Weights of a small GPT-style language model, trained from scratch on English Wikipedia.
Architecture: RMSNorm after each block, rotary positions, no biases in attention or MLP, normalized queries and keys.
Training: a variant of Adam for these matrices, 10068 steps.
MLP neurons of a small language model. Each row is named by its layer, matrix (gate and up: input weights; down: output weights) and neuron, and shows model dimensions 256-383. Each number is 500 + 40 x the weight over its row's rms, rounded and kept within 0 to 999. Numbers have three digits each. A neuron's up and down rows have the sign that makes its largest values positive.
After each neuron's rows, "fires on" lists the tokens most often at its 100 highest values on Wikipedia text that the model never trained on.

L3.gate521:459442548472511470500514429538404436556519437453510477463513473533527498574500443456489522484552543505466458467474481525446488448515517546466465507494488500524459544462486536529524577493438505519590484441507518519527495537532483576511505491527504533502430410479468566538520455493511554508493557452475490573426487496498573507544548484507491548519487500564507486517521505492493476478509
L3.up521:471485505465542483481474538525522502549466517528538530516490486563434541510503481424460502508463518487486602503451541465530491491393510469508626405439518514502455518413498406482511527521526417534520416481527505537501570512545536591525548508563502465525574502449496524496525477557470524490514560454511408505484469479462497522477509480546531521519456558542508493399475472573564471503546
L3.down521:497423489580507524567511460443457459434540532474460473477449537435546455532474556511530458482509515465547430508559470516456528471537534501488411532543510476458486450597447573485480481476453563451460520464484468468461485454488498463539453476465495468462448535488424440486525498464439432489530494525482585534489555512494558478555541517489477485499534437515497539545510538431459492467493
fires on: " by", " during", " from", " By", " w", "//"

L3.gate224:507491491505504521501444541501489589574475512534421454448551471493503516455463497527506553530528435568516500493427503525527491541488568431533434485460514529521478425477456475565491491474463444497482461568509442488466505532491564518519549483510484488414420441504474491587443533459507506523476472431473517474555586414577563466498474519503545581503524571562524415539506498481501438601479
L3.up224:537501515499465514513506463505527478499531463430524503515492519481506462422426520504452484493513477556491501499475532560480552568569538466488523457506489527433495452558473534552532446534507422475471572515587548526518469531486499507466416441459450506464517464510530454477483513573510518557505578506548554509498579440451470470439468448492513488480491548469542508412481481497501518466425
L3.down224:428488488539477570523563499448536558540462552534498478495487513546525510511593503502497572506483538419489444556502474547491456422457457508461438544512432469509515515508521501493499453536497516459498481430530535452535513486489460496504546546550577564519523484501444518514526510481481527512434486520483412536498475558515538509569520522551432553468532438519463516482525518511496521531623
fires on: " GK", "°", " water", " Turnout", " ±%", "′"

L3.gate1031:436495547522490518531473504523450412506501531464540489467456451493464472521464515451459522525582497503532518436457501489513475479543443468476531496546474469471487463543489587504520517460461416499388472473508503511537566524499466492475588434504491553512537518538447520443479518463471499552494555496484520492500519487425507474403526562569460534517505526547509443496424498505572505501539
L3.up1031:542551490510460475514509511521498502515475530494530498523505486487490497482531512450481454492525484446525512455552513427504533538415519494473496476583496497444504482497530568550505508508459444558456515483470536416556442522483382463502574465493533484494470420518449512501554590516477572546466496493446510520520519510476547487467501494537501537546537518499492490481484449488473595542516
L3.down1031:494447493525506558509492444521503549532464540446493496516516511497516495493489480548485537488494504492520502539487449469505488500539498477564484516422518493487440484523467493456518505515553561497499512498554518540461459499534544457518414539494488457545479526484566469498424521514557425486509498569552538493492473519599509473561719520504508456497485460531535581502515521506505473527478
fires on: " |", "}", " as", "°", "."

L3.gate1473:459522525484522524544475507514521535539508509534492441448451495453544408590456516553508495495505455461471559458507482563596499532540468499463507500512471522488454496472529541471582458464482434445428512555511416507504537528491517544518519526548544495540513506451532487503516456520473548482498543498515461542510453430479431438486466538492524485528507487440485492461430544489488516454559
L3.up1473:481487532503495492521606490517519535547497510495462509549519533524513430502450516500490468468411505590565570520528529475522586528474541463469494490521473497526454491472456497434468418422472535481474501541541568569466469563523449520472509486536543520517436533457543474495483536542446501510505468485436522444460493436541514486482493488524549486530531605522375523494486505502509496556471
L3.down1473:528556454525428529515461460437535439457545482561536569495512527500509532480513531503537456508459517435459469466499555461465505511452522515483502510483542508530520441498520560547554502535481571563453535416434545465535523467449504541489535551492557408532484477529552511522490535461569483498561490502523495541502533587525467526474616484504466514433528475607581541548514463587529441519473
fires on: "′", "°", " |", "m", " ;", " Rh"

L3.gate1301:542445487485577512447451457493545437534516504466484501471476548550435469508514507433552513494534512535481475502575517525467517463440534547551521492538369525540499433490522561481487571477532530539496525479440491528437559506485512497499501492419516491470450406415459473458445495556517546581517564481527449434418439444493496466554483497467464514508538441433502505471464539520486531483479
L3.up1301:492489433449563489500509503499520514473518463489574477561473448519512475511511489602453485495529468520483455525509543527519544546569536479526566490434443541463502500535548564505439441488470509535479479482509447506524495457484556512428434451579455450593491498501505461556477581482511500476509471562540474496448496553454554553475528478487528453475531493493517467506534515524507531484453
L3.down1301:433494517484484505493485478471523504518492574501456458501494520462508570496490525501449566468462544471527521491498512518500510493477553528524474512510516518584540488482469445522521537499468503468465462524528527518511476493539439515546487549452546513482512434472599524456458469482469480428500549451459475484574511548507481490488352562516568556491474483510565563546501504489491458573483
fires on: " N", "G", " Gu", " Gi", " Sc", " H"

L3.gate898:447518557519505534509400527450522492481463540444468556487450492559451496494453575441456535485551536571495432443469460558490438533562463479521487540500460514572476476546486550476460557513460514487577500461477520466470437480515401446521495468405455497439463424485470452552552402433565445541419575593512574561481463492536524474554538492486493577523561483478501511478530491517419469470512
L3.up898:474462477455530438422558464490452573451503513511498470428510444572468498529497567569416519487469515500512424528418573494454519482452482438494517506429433547510520525482475520465461487497500420454519487501510522562516512384476558509542481487526515514516560517455514509463565515432500494511546504443465429457536489481538551433534499480482514565513522461523480496442599474453521478502497
L3.down898:492543573540492504548394473504587457535478495485532565571490537452523503476511499554575500494533496530490577471543473532566493512527470530468448496535466470535519449541534500473495508465497535494543519507446471500489429596492427505466475490464494459485470551558496497455471458549564487461497532590532553546413477464504490521527497502489507494541483562529489467500419552524441519468508
fires on: " military", " public", " social", " political", " private", " domestic"

L3.gate139:460491535506480509477503432482454485469447442550499445474412498497486436519442478545509511557498536474524488493481554513539463408423489520458469505506565536512448519474596489502463552469420539566466475487475543504597527553471509498508540593560508501539517475498468486487510444551503507485492495376423521523445555466488484478516451483477545493533496541540498460485516473457532548438483
L3.up139:531560558500482493507456538441497460499512510455441474545509487569547438461505461532452461537481473476467479456516541533463528502508521542497467498487491498440551482406557455414467473511494471541495543523571533486468518500495510595451581507470525545511489501603533503538437465421555490456540452511541553480494488592473490527550501496510460534591489502543521484505503503441466541507420
L3.down139:485513492492490536524491472446486462530439483472497516528506512460460505514533454441510525503565547512510539524471445528527522532494583441484473577511479483455510482570466466515557487479514563467503544482448442476415483505443488458479478530463482450494538462461470493524520501488457597455538523490419530542543504454467541482508425502521565500497449515404476481518463544562550510483581
fires on: " res", " cons", " ass", " Res", " reg"

L3.gate602:557495537510471447486547528435525568430531557507476508535511480506549499475497488473553553512595521390542527484521493485484532480506472577516485497541554494495454524513555499558459532536519487504486478519482490537552553466478521517510454541515470459469485462536490429529462480509447460526455498461524544509555505532502417509437434508519503506526538455492446484543478469490498503444407
L3.up602:486507470537548424551514567465480515460465542497505460513536542484534525510537459536566526484466479467490534501532477585565585487522529545532441456455560491527530580527466507535520517495502468460512515475570496478529528426560485524542521525519589515543608574525521537518463461564462499494530566514456503512583566454487554495463471520525492508484506451452451490523466517488509366575515
L3.down602:516425481443424473481524451428555517526512482507534448457509534489493444511482509413487458457567455530466510513406497485461499456462447454523530528535443515487452390509557534476414496533531536489518492564488470561519448503460525424444486491486482529511478462454480463527515495473546538495477492473588505437517477519500481550475438458460401503516502585479540554526502443428463504437492
fires on: " ==", "==", "es", "rup"

L3.gate349:440477483538579471500485461483540499542410513538499463463471421485523505473482451580571549544477517527476521420442590515567511469475526505512555513497514494531497521488475515528524515531460518489460520502430506564466504542558625541513506499513538458506544473446509513502503480476462511535474477424533474475504567552572469442473439514465530492503438463552522438503555390490585496547459
L3.up349:480487496467463437524568548444495570496529500448492494513533536474493537579494529476559540421501495529468448564485503457484459526571563570449496521526473521493499486503514556595520470455459562602494502461467492475448544523490507475521474437552527492452450532509519556527428458519466528458532416433508536441515563463512577536519476464468475529497484523461538509424513534524550473489428
L3.down349:531530500500474524481492544537519495505494449469556483499485446464504438545508526523449518531517515507527526423465499555520503436420505435518512434524559503545477502525464396499476482505478449393540486507556529542517488501466504533470471501494479506597532527582456504527509540454550517449550565516509565493458472501450527438512507533515531445473531501522471515509461392551506467486564
fires on: " Sh", " sh", "Sh", " open", " Clay", "ry"

L3.gate1196:461520553477469514461519503478458486517477494489509475483491483429450482534578458481490479533495428485518466531521431538502492541496510487444505570494523521523520539442475542543551488465484557481446486495503542524516508519545508439489477511526534450520479528469526534443419539463454558542463483425520468490471466461528545504459396471455543523541545493607488517503526567417522441517439
L3.up1196:571479508537424541560529545508467420460551498510418519501493502496554546474458468432499510527558511481463525514525501509492504452453537537528481521444500452516445507430443497497525495485460482500454545474607587438524503483492486478549491561515414502632514511512527494522499479467433505421465519548496494504443522514497472536456488435563535518546516520569541491547472477479481530577543
L3.down1196:500507542534506491555478526461522507505464497491551474508527557479539516454476533527487486482434516569484580477520499557491504541505476448461465513431499588454528537541563476519483463577513491518592435505504468545531478431541438551430529467427497528383565471400453495475377498486576536528520466469458515516562434491492535547534478536443510502509515468489473456494507518579481512445466
fires on: " ass", " cons", " ±%", " sexual", " vocals", " adop"

L3.gate544:485470516465469491539521508536482431547546459493497512489489463499581477530434517473470501480594513524450553470488515492527458534540441496445516459528513490523481474526442552546533582535450521492521465463474450498507465557556455534534399528454482468527497489494468548540428510523482505564546519459517496588520519526573445505485574493532469521520551419530489480529507516576461476529419
L3.up544:508528411523503514491464519536518514525496503563499509436512446482518448444485517545481513505531514499559572433511404489482546508521479430501529401523550527443488510468512506558549519436501512502519467467503488490491507464514362500452513546540532522479444510580491494404458455444478462529510533492465478533488469541561515548495493461513534521465537365500489480550469511479549533491449
L3.down544:448462546449473462525538459424479480439561526449520506527508528521489551544513491448534478515483424519402457552505596489517420504508521573485457577483513496522522532511487496455492491534467500510520561525495533490497508491461577518513516436449491468510534472470515485616582548560515525476472443516507522472531505500443483452492526532473430485514506561558486508467585442552454481470536
fires on: " graph", "AF", "ord", " sexual", "ho"

L3.gate810:482495479506520550477442555514514475419599471518465485591488476531503454501471483483529504537547528399543477417610503556530517446553475517390482525502523526518516514547473542580522470458457447545448460517407532505492500545541489468509463478536493507561568474499527542521539461456466495505509527513461525430509509496472487458501574504562513505509550401511517519546527510519499480477470
L3.up810:486570430512578458486441567444458409487528524529471533562446566580538570470512508576511495513530545478524532486572512572495642518512452454462503480555512507535490547453528509555514507564482452556428522515489448446498528482529457477542536513539511498543525544550489498483539423501456501533524497564516498467480573522510534503470473478482498531473548507510446545432494522430528479502460
L3.down810:529433556497431566462550441591522562486483425467528429463593427426460445509505528446518504505489476556468480470428522443476404464473536536479441530498500493519500474570450494475443481401522514465578484482485555506531488521463557532462495468487503472465460446506519536517471614474569522432465528435485520539464440465529476505484583529515474476480474483510537488552553464569438508451551
fires on: "+", "AF", " graph", " throughout", "board"

L3.gate1064:526507541473486480506486517501491536529547555534544525489567527446458532488533460502485426553465474525476562475472559509483435497454388506477522535495535491487491572461473437497489531466485521480431539467571444471532537479455464471533468469470505510496483528476499460465469476494487492550500504471521484596507519521513487496540474492501481535507633489557520488515496494561544515522458
L3.up1064:467433439537467477440534506526456415553493532483511458476521402496545501532519531592448494521422511440478478504543523466510469499477559489523471461516418494493505524520480540369465518519481452528522517486433518497483567507511554521477502497533505545468579504452460513491478513464469483513489493526505471518538398508491540515494499544439523503513479593444573539502438583495483415530405
L3.down1064:525574535480518471559442545457509531513587476484527585573521581480454493479472444469529476460527536493532512501495525481421504567511462547460496580450546513491457476493553450592493464504493496523446478475549430491510492503516416484503446449501526434487481505544569490525498440482489456577502461462535542497406548525551535529540552506467449499511533463543428552525513427550584556480534
fires on: "."

L3.gate1195:469465526467501523549554503513412543470483521523483479458547516493428475531556502530518555527493478515490463527509553543519383515477524542473486529477470440508431466486515546459477546503531582439433502508472484583527497512447513448553490541486524495562520456429522485524486435461510447490497581525511414492489441488478465606490537592527504497545486452490524587599503464525497411482483
L3.up1195:498499521499459462524526531502519534570555516461526525399481537479466418533559523508525515511528459546529475480537521530483403423542473518509473523537558509575501465472522539488491555453520449470449526500498505533480511504504556467526492436566530473462549460416505533485455485469478461497456539474508460512488490504433526549510517529525520487532500543523508516478471486534436512526508
L3.down1195:494507419477500512460495448514509544467531482530460417534566434476520570502532536481458491494451526507489547501476531483484508506454548497516571502446462475449526507481546429516473507492502521484458537492490499527504494505532481426479484485503501521479468474539501495468499498489529485504584471495477558490576520472588467492501685498478511530513502488529473534501582485496549473500525
fires on: " |", ".", ";"

L3.gate1164:533512605476445494444444502450537470513532450572540544469561546495411510541455511452489510486459510425547473482499514417582490498553537559561515432467462441507462482497452532533522433479500456474476446501412518478482436438545518458560518460523500469462468508510543525457482534492550472464499527526407467539436573544457506481475452532507514513480444472465506477522547530606503439525551
L3.up1164:456457456468479526442473476516564488551495577510458529507497415490530470501506479618521458478496535608489543565449484551543539496477471483480494556457474491610569502439555525482494502518467347516490532446405472531514450493499486464468473496529553513548518507460463555523481490485458502478549536481582542559492486515482453571547483521492506479553503514399482542526489457523477497517465
L3.down1164:491548524528497469541548507459505522503559496515541473520466548469469511497489482444564481477476534426517478537538540518540521531510468496498515412530582548440466508536532496524520495551547556479537450544563493552514529505469477579528502510516375505490500516558501433468519526547584538507455505551483524466526493499482516417466467412460543554459519539578516484441471541481456544538504
fires on: "°", " Route", " over", "US"

L3.gate286:515435553490481501436488526451525473527444450426473587446596521459439511493525453531430576554506521465502484500519511532476482565481508496506485520521414466477542509504518489478449500530549521493476561470530500477432472520516492552559532455414615529466449476458546505526470585549529456507495539528524451538460509462543469480531429493502510531503632496557498484495493518491504481459472
L3.up286:503485537510477519522540504566514467579421540521534473390504507518560489552521496603440470522513544479473580474500476495565386455548513461521465489481481544564489522481430519471423526498480503517523407518537525551482482546510525532483557455510473532427416457460509485531465574492519486454505550472552513451550567455509497515487471523539519521456493461502499490490496482572525569569484
L3.down286:509456499475479570436526447456519533430473445459453549572566504526501458423444482460512482432488512518470496499469527530484571496498524563543522508577565435462500491493463477546612477528504539526498591466503537453491475492498489445530412545516484524557536512483539497457536463513491549558567493579494544475490474499536505522478497533417469465456547440503466526479497501487438472448512
fires on: ".", " Kr", " Pl"

L3.gate10:447495513530449505531549415429487528455554441513506555486446506578464482447459492468512466509498521518521476452514545520510544411571474611430460496461467459501529531501438574490533518472474522501538486493455509519531481530532516441467482522518485454545431452519516461543534429497527447544429512494485538479515475519531522501464571557421504541438500441424541541545497524445453501425372
L3.up10:479601634487498490456511506472491530538505506441517478517487521529511566470512534448513567485521541440467505560484495511479592497514500511551467506531467516486559549439496418601422512504525512438464485498565486474475471570522483520431494556435475492525515477540577477536506514505480471485526541463452514489514534537524582506447477532448438560464528525431488499400531469563517514553537
L3.down10:524425409495508525534519534570486477504486469573503470492472478498474483510497455513501425522475483545551542464568505525542438508508509502470570506516488508476455478538535531417564490501481490583534543532464506494544533471484558491526498482566461451484473542506392508462496485509488504549490480562533544548454454535472414504569604505590536409528478454528465547572483528467475477436437
fires on: "\"", ")\"", "\";"

L3.gate770:523495487515547514471506516532524503536478486474514557486516536592446488596500550475539554539516486423557477431596490478487478436572478501567517478462503491485529468554538487515541501481543459484480583565539483488373540503491513441536495549603514468510500539514562502473481515473520486505444484519520506502523509487506457511455472534459457625483530471509558500498470532466475440486499
L3.up770:521481530514503522505559487495522499524474435535543558458518471550513474491533505516533497498546510491567462482482429504477513567502571556563530506389468412532532419490484490489598449540470423435470554522479533541509455523536531538506501489534540492539569467560506505561446445523452493540497521486502516468508617531448525494474490496525556519473559516520474464452476485518557455557536
L3.down770:531567450476449542533474557512457497451546496424531508539494494472487528459467460501481453514479518551446482571467502513554514396468456493490446478588559619480488557475494590472395525472518585512534466469490516475488523500414479486521469503507457478464476508434552463415538514458517474459529545503445540479507477447498491488570520515480446510541438454475520529498432564531422555486526
fires on: "°", "icts"

L3.gate1335:484505654541521522457455451532479516492554547482468500494522481475507464555389514460479472529472530527467491477441508542532561529473542459453455447499468509463555514492543486565545451513564568520454462507445531613554553517487443440597468477532487493509495484551463531477477545445486508505505461449469514486458504477467440527472485470505467530487513506549541485479484523530566516519503
L3.up1335:481488571565488553464494426562498476429554508414517464497537549500545532514473504479448476407488591489516504489508473503587557509529507568499504495580475514498533533445506560471501479502586485526501499485536457561528577530472433477523438504577476531501534532522483433495429471453484487493483555412464481478479499406436435549509487546570499531472543473564498521467435410526483513500489
L3.down1335:480510444475548483611453489430451521518422455504479569511358468471486503466546485521588454624507422486518535534550509524430408495495522493493491517500501441472479454510499457548514478516479522462506501511567530492457484457544512530447516482437509472502522471474559507553586506522450508527474478541529538452508511537494521456480551450522436454494482486453500466522518568453496559470518
fires on: "\"", ")\""

L3.gate1143:538473604503478562562498521512508513520456465523564528464494530478418455512489526528596556578554476438533465488543511504529538430521474499484469484530462553503489487406441541487549427497498459502486539497517503516407470502490473462512544461527472479548467527546590481547491526492538513520480440468454399459555518499514506475505505433541451471532542459508447560501524545528509478507473
L3.up1143:524480542592496453508545454524466459493474479427467459492525487396494451467563508405544522449467580523466519469488492487472492476514532517430431477470517451555577520474505531466419572527494452582510473473506441428471476512524478398555564476497466495501525566477543477564477496539490480470485497481464458485564491570472476524487492507541496463475511587495488514434484497517473554509529
L3.down1143:440506409493486528538456476522513536474537590511516586428489541561461508439481521542507420555516462437501447470515529484502476500510512517472506538465506481490442469524514528516585387446511553470442555525497526567516503478478527489444424516492510453499464481521491494524469487445580511512449470550531586506459522486486535503464654542466466475454495451556507491577501527443485456487447
fires on: "\"", "\"."

L3.gate583:490472522526419532547523513529495429511500566539490550481465470456541490431502517438507492461478492382492495461571459497462468482529511552457453444529544525499535544562476513474508504505489527470449543520454446520437509522486517470538498506523452524516526487517507509533455509498526458438488524529473543384475452423495520521475421523542469580537596482499459486537529533573485550476460
L3.up583:542498522463453537532449428524526461430555456517520527571490499501533502481479552521481472440553510493491483553500442490482403551419442453600466530424505464480514450563522579491535481502451409551421517483430521509542492481597521501435563531457463496528442491463550458566463496557449518529563560504544529481510503468484518452454487521604451499483535539471504486446513442442456455454442
L3.down583:494502443600489492475480553448479491571458534451525492489560488521494467524510503500469553563491449609524507533505455530536523436595605493438497523552499580513488483447470446525480495431519588472572537517614539511496510559468446492463509526518486490472610474502490519515535503496510509455472508508437541574486480499437460520530514500433545497500449545484536576472429468537536517476584
fires on: "°", "′", "field", "form", "rait"

L3.gate697:508556526544492537513470602548509494474471444487460527517534476405558473500477467469495536489461526467523514549544484489481450470469475487562490486476496439516532487506467455475491515494504564471438565509526534506484468560490484576476471499479503524457514480488441435519505528551478530510451600599525455521574483560468523486522419535487470501537580453532502554498460517474482539447515
L3.up697:524462504540429508547436490544490435522453531521533565517458464426506469530448503451444516533468517499517483505506509534513419522483469403514508523459570383459392476500478469488521543471571591519512593512529540510462594513452432472553493511459516460496500533520535449462446466539530489509538515496515563411464476517474498505506499511465458527482505554406497479489463513493527545498556
L3.down697:481464528510617502507527495456505476477514472514468437482547544530470523541493535558519474461548501480530538478554539507476530523467541585509498481512433491523599484520561514524518428493484429484488425539463520451497466513552553514447482413574552562497536474543540567602474509421499516438504507489471455542513552479490497507495571550480557489537474429552490495503484461525548429513434
fires on: "th", "p", "st"

L3.gate607:502451532494522488426530482463502524514495515469508547459490509495456495516511435484512539539550503420515372484546495595479562501495472536488445459497479485489534523378514516493495523486525503528480497507550458497541473479485470465565494508445519496527475463556529497519445480444549471495510530505580476470505469436454493520502524507499483450466531526531535514565478479470477484515452
L3.up607:476475502599550473523450528482492575497481502473466469469534574551541395493509479486499511504511534487451494468452525466458329538479557431498522538507498525501541419525537485532569476507500512501492449501465426500455505429508515482399526486490483508448495465483586511448543563497532450477601438486478465524504464416451549479492496517504505509439498486535458510528516517548526534504463
L3.down607:500487495464456475481577449489545432499514481566477542541453447462531589498483559517543548506433491532564503477555500485523547487534496553502483500509512464563449586470436498485474512487448487525501479550519486489546469521479442521563463532530474507535541579503417495476454475536492560535409554457518511458458544542503543532535350503496488523548529485505534428476462460478473479499526
fires on: " B", " H", " W", " Bl", " Sc"

L3.gate1498:524474524503475483502444493534532512522542391468508511477548441501500451540484533528477519499556467477446544448587541524532430561480555536594429514524503482459553401499458550548535482459559457468432473505565442421471549496478496545439446539455500477448489421530468550518473439530482457471491568554513559505514451478399562518481414511515515511467496455512466507506496503534492415455503
L3.up1498:502520450425502509502437459502474535484432498592451502471511464506446486565477469491512565519515406570513505501518508528591469540499540469492523424515509440472533470498464528596468568427581551483513559460498509524528480561513467518444506546452450456496520475507434466557480472532460493531493477471456541377584505479474495492477469559521504524522403495492468485512498475564510536426468
L3.down1498:488490547539468506492553589467523469563529444437534522479452518505489508450491558533504458463488485487486508481521482473427550454518438603428535515504522525458478522508491511454508470527479461482551516574482476507507472542495565514469480458491463502460486511544553487503504519496528499466505494582510500524501489547499449501484608439446492503500571461517529507499468521387533458606475
fires on: "th", "rd", " cm"

L3.gate209:446542557483500484528475508491476475516533441496506441552414499464524505461473551438519556511616540443530510468542590519516525538544581638462455525514459535540483519469503483571519526549491527474472539501483475522483532448464506496494469453464510472560479469465483487553423456464553505462465436418540504456472428479496526473525551450497508427503512441460470563516481517497501504503395
L3.up209:527508550505538512483471462519480586465532501528505474515488481420478529487503484505453551526450538476515506517508443556502577518512509522565464562578446475533505455448484582556459451507539510536511548466535482485457508589435403469516568535453476447519517486524502485554438522498482504479531486481543433529511497510503619511513486506526474514561437432482418503565527446445531493568524
L3.down209:482457484489488479495561461493487478577498493493489490469481596524514518448519527488504495479546497518520521496496535463495460474476498487425507452430531474450505575522516439478511557475449469473437475525490521506525534419561556521493494506539515527468513468462499446451587472512503510542520492534468558461482502489423417496460474494488591476476537573498560477453422590544518502410492
fires on: "\""

L3.gate795:491486538456468495562520445437513529551516393565465558522493558548516493512463541506537509563530506484480497451589483536540460484462539545538515509487457518505491452462437498457492496495460556561507500490488458462488471532465523489527500404492549538519524465511520502464531472486463444498472551477532446502495448539521459464548518566462538525489481458543554501567474511488578502467429
L3.up795:460477565529543545514487471494494500534468545500438511500495556519499476523505506506471537481435528452487489542497610487511513481544507458454508489442461540465456555468581453525538445497502557524473466538537516449447532518511531545483548480425491510442447532425572483497423534475505490452495480484525499473509589515499518471459473487522510551479546437421463589509522523532464535514472
L3.down795:507460458454452434451542499468514507486471392480517528517525500549498515481519504541517526510487483547506517482480431536521504509535466535527478535510497401509537457485404515483499563456470492512449498472474481531573521460516484518514516464518499495530554510539504492520525526500519557504501572479522497518523465506503474516484321555467495435492467513527567431488423501478526471461490
fires on: " ", " n", " Gi", " y", " fr", " g"

L3.gate969:500454540492498455533505571463515491452489511424539523531489413509510494449501512461529503472557464509481462525450567533505491404556452498452509505484494518516448466518528538507602526498518524474432563508486523530603452456482554481590477535471546504491533458504462508498442456477467412519433460537484558474443513472552465559432438495485515502487548518510537482553500469447522548517472
L3.up969:446465515490512512485517474475530489457497479442470542515517521457500461468565502506523493433484574515523491466483570511554484502463443555434520511425449567502489519481583489576542493508515507501483526485562573512459480517507492524440477492472524512549571503502499508505460473495566509463492457482510481421462520614489461515494494460457439485561463482513485482458480470482438583452524
L3.down969:583498485577453450516547493573453574525542511464515442480522489506510548529442454447507498536556433475497526530493438543539559446527540470558545505546590480546458548460488489482427519451521428493554538584497499501516549470478520501566506449449519511494465462499502514449579470472443484529506509493422511528500505427503561433525524485473481496466521509451532536530509463525504488514451
fires on: " Y", "|---|---|", "it", "ry"

L3.gate1016:446422513494570473498473492489532524519488480485467476404523487437401457554582474472476533533422553500500454529518432493542495457477486489447538532539499460498529600557455539510539548478536506545534567479468476526379472643513572479476498479523495543519520487481518430476475515453515505537469412466455503542551547552561440538522423451458511602557519502436524474507468561474486533480455
L3.up1016:465521491604490505543469520501523464556523492568529460546550508473536561487553478489513483556537508508442566505543546458516546504466471498543505478524492514457593527509481499445494581542524485459487431551538516493542493527570474529434558421468496464465601487516512525516476538517498570456507473543533519541568471494500502521421487574525543508509530577437557461473500475452514444497525
L3.down1016:509505491452420496471517399525525526485460508471554546447461465559475464565495519515508551452478490472557454507440430515484456512598484447539493540488508523561508476494511526552426451456502568484529518486544477457419476512418481486548561546466558452558500475543509482475475499431462473481491557553513469453464448487519464508547475533482499510542482472524475477517530500476510544536544
fires on: "2", "1", " 2", "4", "ment"

L3.gate900:472485512505500511474440462515470529503460497504472498469554398540519516495463524438477515508581483437504511463541536481460479462578516514453470518482533451536566411477402544488522429472522543537434495525501476588524545525444499488560427461484452531519508455499488453545455446438519438518491511463467538496481467562548498488554503532446517487532502496549499451514545461537464525456411
L3.up900:477558500534582464505503575445576432449466447500555480480564500501422502491483486563524449484489516475496587453471520523586489518549594508485496508473504466502549505492503482508498509495559466519503479547563530532503465499482520557436509494403497524607578567475468507455465475568555462466575488519447488516458509511427553447455500461441509533519570518536536542489475501466531495546466
L3.down900:523465459551442541549448434544374465483572525530475540527456481529548488459487537467533495498484484485456499507494513427421537446437411552530515503549544478466503505486536568462509505499403524479483496501469496439523540505494539503516472467519425506458472417498521541553549488468441453494443506511531579525526506542561470532506525532562468507455500494507470417511440477532481484453517
fires on: " P", "\"", " op", " Fil", " Mak"

L3.gate875:460516511461490529445571440487493521478446496443539504421523507453437475534597521559480479517482579490436464532495474508399499497467521529462411517428493515488536557445488542492442526485542524470516504517477538599484486553510558479585484593425483531490425553455576490540469502535502506523471498476462491507551417437507537503535472490526491487547496466513500543567467540493520536520469
L3.up875:492469536504529451509508469496507454471535487523480514432510398542482505526503535544527474519520492485486504486469582476528484488592505536498546457488523479498428495447510486500541559451498514497511421524441514584488515429537423537510448510568517502411522508546505488540448470423530464510468472411507494452485515431552484544445491434542485454434484423512476451484503510540532563533494
L3.down875:482558475534486491495525448514557514514483486485513434534563539498509478445520488527489529517458469516475499505527449545410498504486513520522442469405518466454493481553556493509477520479584507420396507484506588467438475524510559511496456512485482513513482515465529568466526501547556479440507514574487521565540503475495491427534523513466541523571505579483564563502430430510511457544554
fires on: ").", "\".", ".\"", " .", "."

L3.gate229:466501547507487533526491518489515498563520527506469526479510548524448427543540474519520451481532542522486536433435531429488469488514499480521486512553442480500496455447399507513479537519492469565422503474519523538545596510495551510505552472583503504435451490490457487440470499509526480504498529516428513523493556494480488461515441456497517518506544504554540470533602443472534458508486
L3.up229:540455455508480448511532478509543478531549530477500492452496444454470526577482490492553469436502560544433441495460592476416397460520475509557551539552531444529534450466449576459474433454523563477485486479486503513551486522473567466564508480563538490447567412425523454432532503504492543524511540599541492555490476545510512485494491497496521420457485529458506521457485526502479430555506
L3.down229:518604525516438557539464511511488496512534493547599531493529513491506506510508518490529502535586470506560513443449452432453568496544453503492484514487459527476436524464473446460543458488447447448521507429497505550443521489486449521483548519440517459420476537541531557524521477462439483499545477371503457482375549485534546500451579485569506456474525485434468597546482488499481521468452
fires on: ".", " 18", ".,", " 1950", " who"

L3.gate81:567474473597452461495455486447490519518453515522536517491439578468461486532489468487513489540469442415580429418483461534466429505614543528504496475490479529537485419501532460534504533472466392538520537505501447551549442570444448470589490494464469431499450513484556551532434523499589515481475547531495481533509473460469554490516515463523554512489420482523453541495501534558476415506523
L3.up81:514442531530506509501484490494520540558532488547509461516533539538542483531514446473470477422463498513493502552499517481565457484535462462481518447528447465462540580475556479470402419475468587454496549500456540526482446452452434474564409513408496537585487542525435519538493464582448497576537555560560482559521499419496540469547499597489478490505502516556500499517470475557556492494539
L3.down81:486536443530480504497519519476494542447423538476499560506453463453490551486459503438558468565529497518511536410497511558478509533479497566478512526519542512526494469466486526567561563473507468514605426530495466575493502537560549520465550547553528415389514454467569459513522524436482472415491486470483520466419519530475485495550509474559504527435471456436497572537486481523438503450461
fires on: " his", " her", " their", " our"